Weights of a small transformer language model.
Size: 9 layers, width 512, 6 heads of 128, MLP 1344 GeGLU, vocabulary 8192, 36.9M parameters.
Training: a variant of Adam for these matrices, 887M tokens, 6302 steps.
MLP neurons of a small language model. Each row is named by its layer, matrix (gate and up: input weights) and neuron, and shows model dimensions 384-479. Each number is 128 + 32 x the weight over its row's rms, rounded and kept within 0 to 255. Numbers have three digits each. A neuron's up and down rows have the sign that makes its largest values positive.
After each neuron's rows, "fires in" lists the words (lower case) most often at its 100 highest values on Wikipedia text that the model never trained on.

L3.gate190:140128142084081167119136105109128119098117148054098119155104123173154137155092112130184199140205188113082115161136107138131100122089130080061149160155025143140096115190086082119139101164094141119107178126186141137159168119180133090145078156080062139104140126180136111091125120114155135133
L3.up190:142102145166181130149143133173163142106145077190108117180150145100150091185076135158128103155154126079152136133170180176133187109127107122161056163145143100097097119121151143108116117091180116113111173088116144148136085127152089157151184148144112157114099099175156109130096172071116088125
fires in: "been", "became", "law", "become", "was"

L3.gate846:096125152159079189114088171135100171144143107191154089126071165176097143097133146041150084116091091120168130104120119154150117148121076069165114087147110147171082141084113067133086152120137137019153134104090184105082100128113140108126162149158070154113115123156126109095101173131148089129
L3.up846:105128112109112135156182139136134205108105174136157119142108078091095102118141068113132119098163101141135120077152152102120136124045127122163128112177107164146112110158100166083098122139139175110133083116083049206130101196131079090145157164162137167149104110137120083122169191162108109146
fires in: "in", "cup", "league"

L3.gate1104:117114151094094159149109166080087141150139143152085170192130162108160111121127123075187083112141083120177143083141163160154137142145102163171111107109114120033157063102117156152110131155074164165185105111142155065091089097093107188137130132120079103153144133110110139130134169127099117067
L3.up1104:177148146096079101106126148136117181154133110149147121156098104111115145109110122081114130162171062154147144089190154119133083183086109113124180102146126084158151152165115064130125131090148141107112119083181112147127130113151151068111180148115136074167137131144106145153163123147173061126
fires in: "august", "september", "january", "october", "december", "may"

L3.gate320:159116099145139158196082137116154085119140181135096189178139112121108124142143151113088150089132097160134146111155116079110157159108132157127113135167112117138103121081114144084097086081175142134157154146116098109157135143109076137157139164142159169128118159151160143155148112069072211119
L3.up320:059087100182096157119173102125101097245170174091077149149132111114192086067118122132070100082104214092160136080134103117163092168195172098084165107130158118149108094177128136148160156087103039119116164155124090176117166131216081119141135078126174108137108120099110152150111118180198094131
fires in: "2", "total", "7", "human", "civil", "win"

L3.gate841:123105146178129128157115122154124117162124114168153174120185112106134110084121123122147132141089091159146142092164108107140104129115143098175185141150123103093164131142174108100138137141155111154123153111179153151143141156125075114179076100152063094109134183175139108163135162165171150131
L3.up841:128118125115168111142167106109125105171143134131137134081154144101103161151147100169129088152090155155139111160171109095197169141094178099159165153110158109133155123173179102154129138119128166162063161140136135120090114120100063111094156097123117124181071110170084084125082118085141130121
fires in: "her", "his"

L5.gate1215:134091159120148151173086133140107131087130153102095153098120126022098111146130093123126077116169069147170093073104076081180138046128139175146118173191136144127131105126068088142083151102131146101174117075072158153117149122138117080055085226195136098079140141117166159090135109095129113124
L5.up1215:130164154134096134124158161181193126141051139108142087113144152106119122106082116118074172058144095123112025135159123149118101115087113099095130123172081121164138139131162085074115085161085198081099125105153127115110134085111105095092090111135175096167177119058119114160131165142189103133
fires in: "as", "in", "under", "on", "at", "individual"

L5.gate270:145094138203108151197172120158128119118137161137168078122105086154108139090090100108159125099112067157098133094125099146168165130091082141067135133135198125121126072136115117146186171137143127151098115107153114096186141088113120124109105130115162203083171185091130119108173213081133149135
L5.up270:131097138138125148099116081139071139106138118130120125098076101111144099091110147134179136057115121098187121121122144102149151143153167149133097173164116093196111141141174113157150173141148108060113099137124128135178072143038101191142081157155161101105131128111098127134159108136165096112
fires in: "this", "the", "s", "some", "top", "place"

L3.gate93:129097086124128134094128115111146134168179167169077104182175173170129181110106122108111158126083139163150099103120081142127141053106067120121122155168151145100151081065145130102097090075148144182181149143153104108160099136125091149080155098187076138120095092170118091144128114160155112116
L3.up93:040084107130141153129159135094151183139132088129109141082111055131113117171137115112154080096093130100086165181104094162135065116123112186138080123104146066159105113129116109126099110077071163073109182117092158105122105136104164132146107126211109136136137149129167121119133164103205144133
fires in: "was", "remained"

L3.gate213:126112116139143163156134147191107220142085151175127135190184146129199069155177133102146094087137150042146112121123075157064180134083109116191165149137115087108158112160155167111047122186076095164125130136150166076183131103082093116129150217166194145125160168082138100162120134111174084116
L3.up213:148122101113125142138148116199106126118139101110157153138129105160094093112124167174135090129131103222103140161134100164134120101117192122173170078094110080162096136145176119123096122091087110131000150095140166065126137133171144165079140130158169126122146170092199124120187130127117104112
fires in: "his", "its", "s", "her"

L3.gate219:188076144132103095084129177175098113139153152115141120164153115123161170122152149124097146103148149153122151123152117108095159146111076097110144139120155153108093083184175067105123133141119130183095136112081135095110126109137105146116104136155135090151139108163099081148163142098122179089
L3.up219:192073195109115151096097187109186151116123109138188147112188063071111153181171122144079153137097123092128171184176084139123180123140081145148148073139125144084149128156103168150172111182156099151113120106131062080069121114142138113151035045133098102138123167097111122108151120093087149092
fires in: "and", "music", "so", "only", "connected"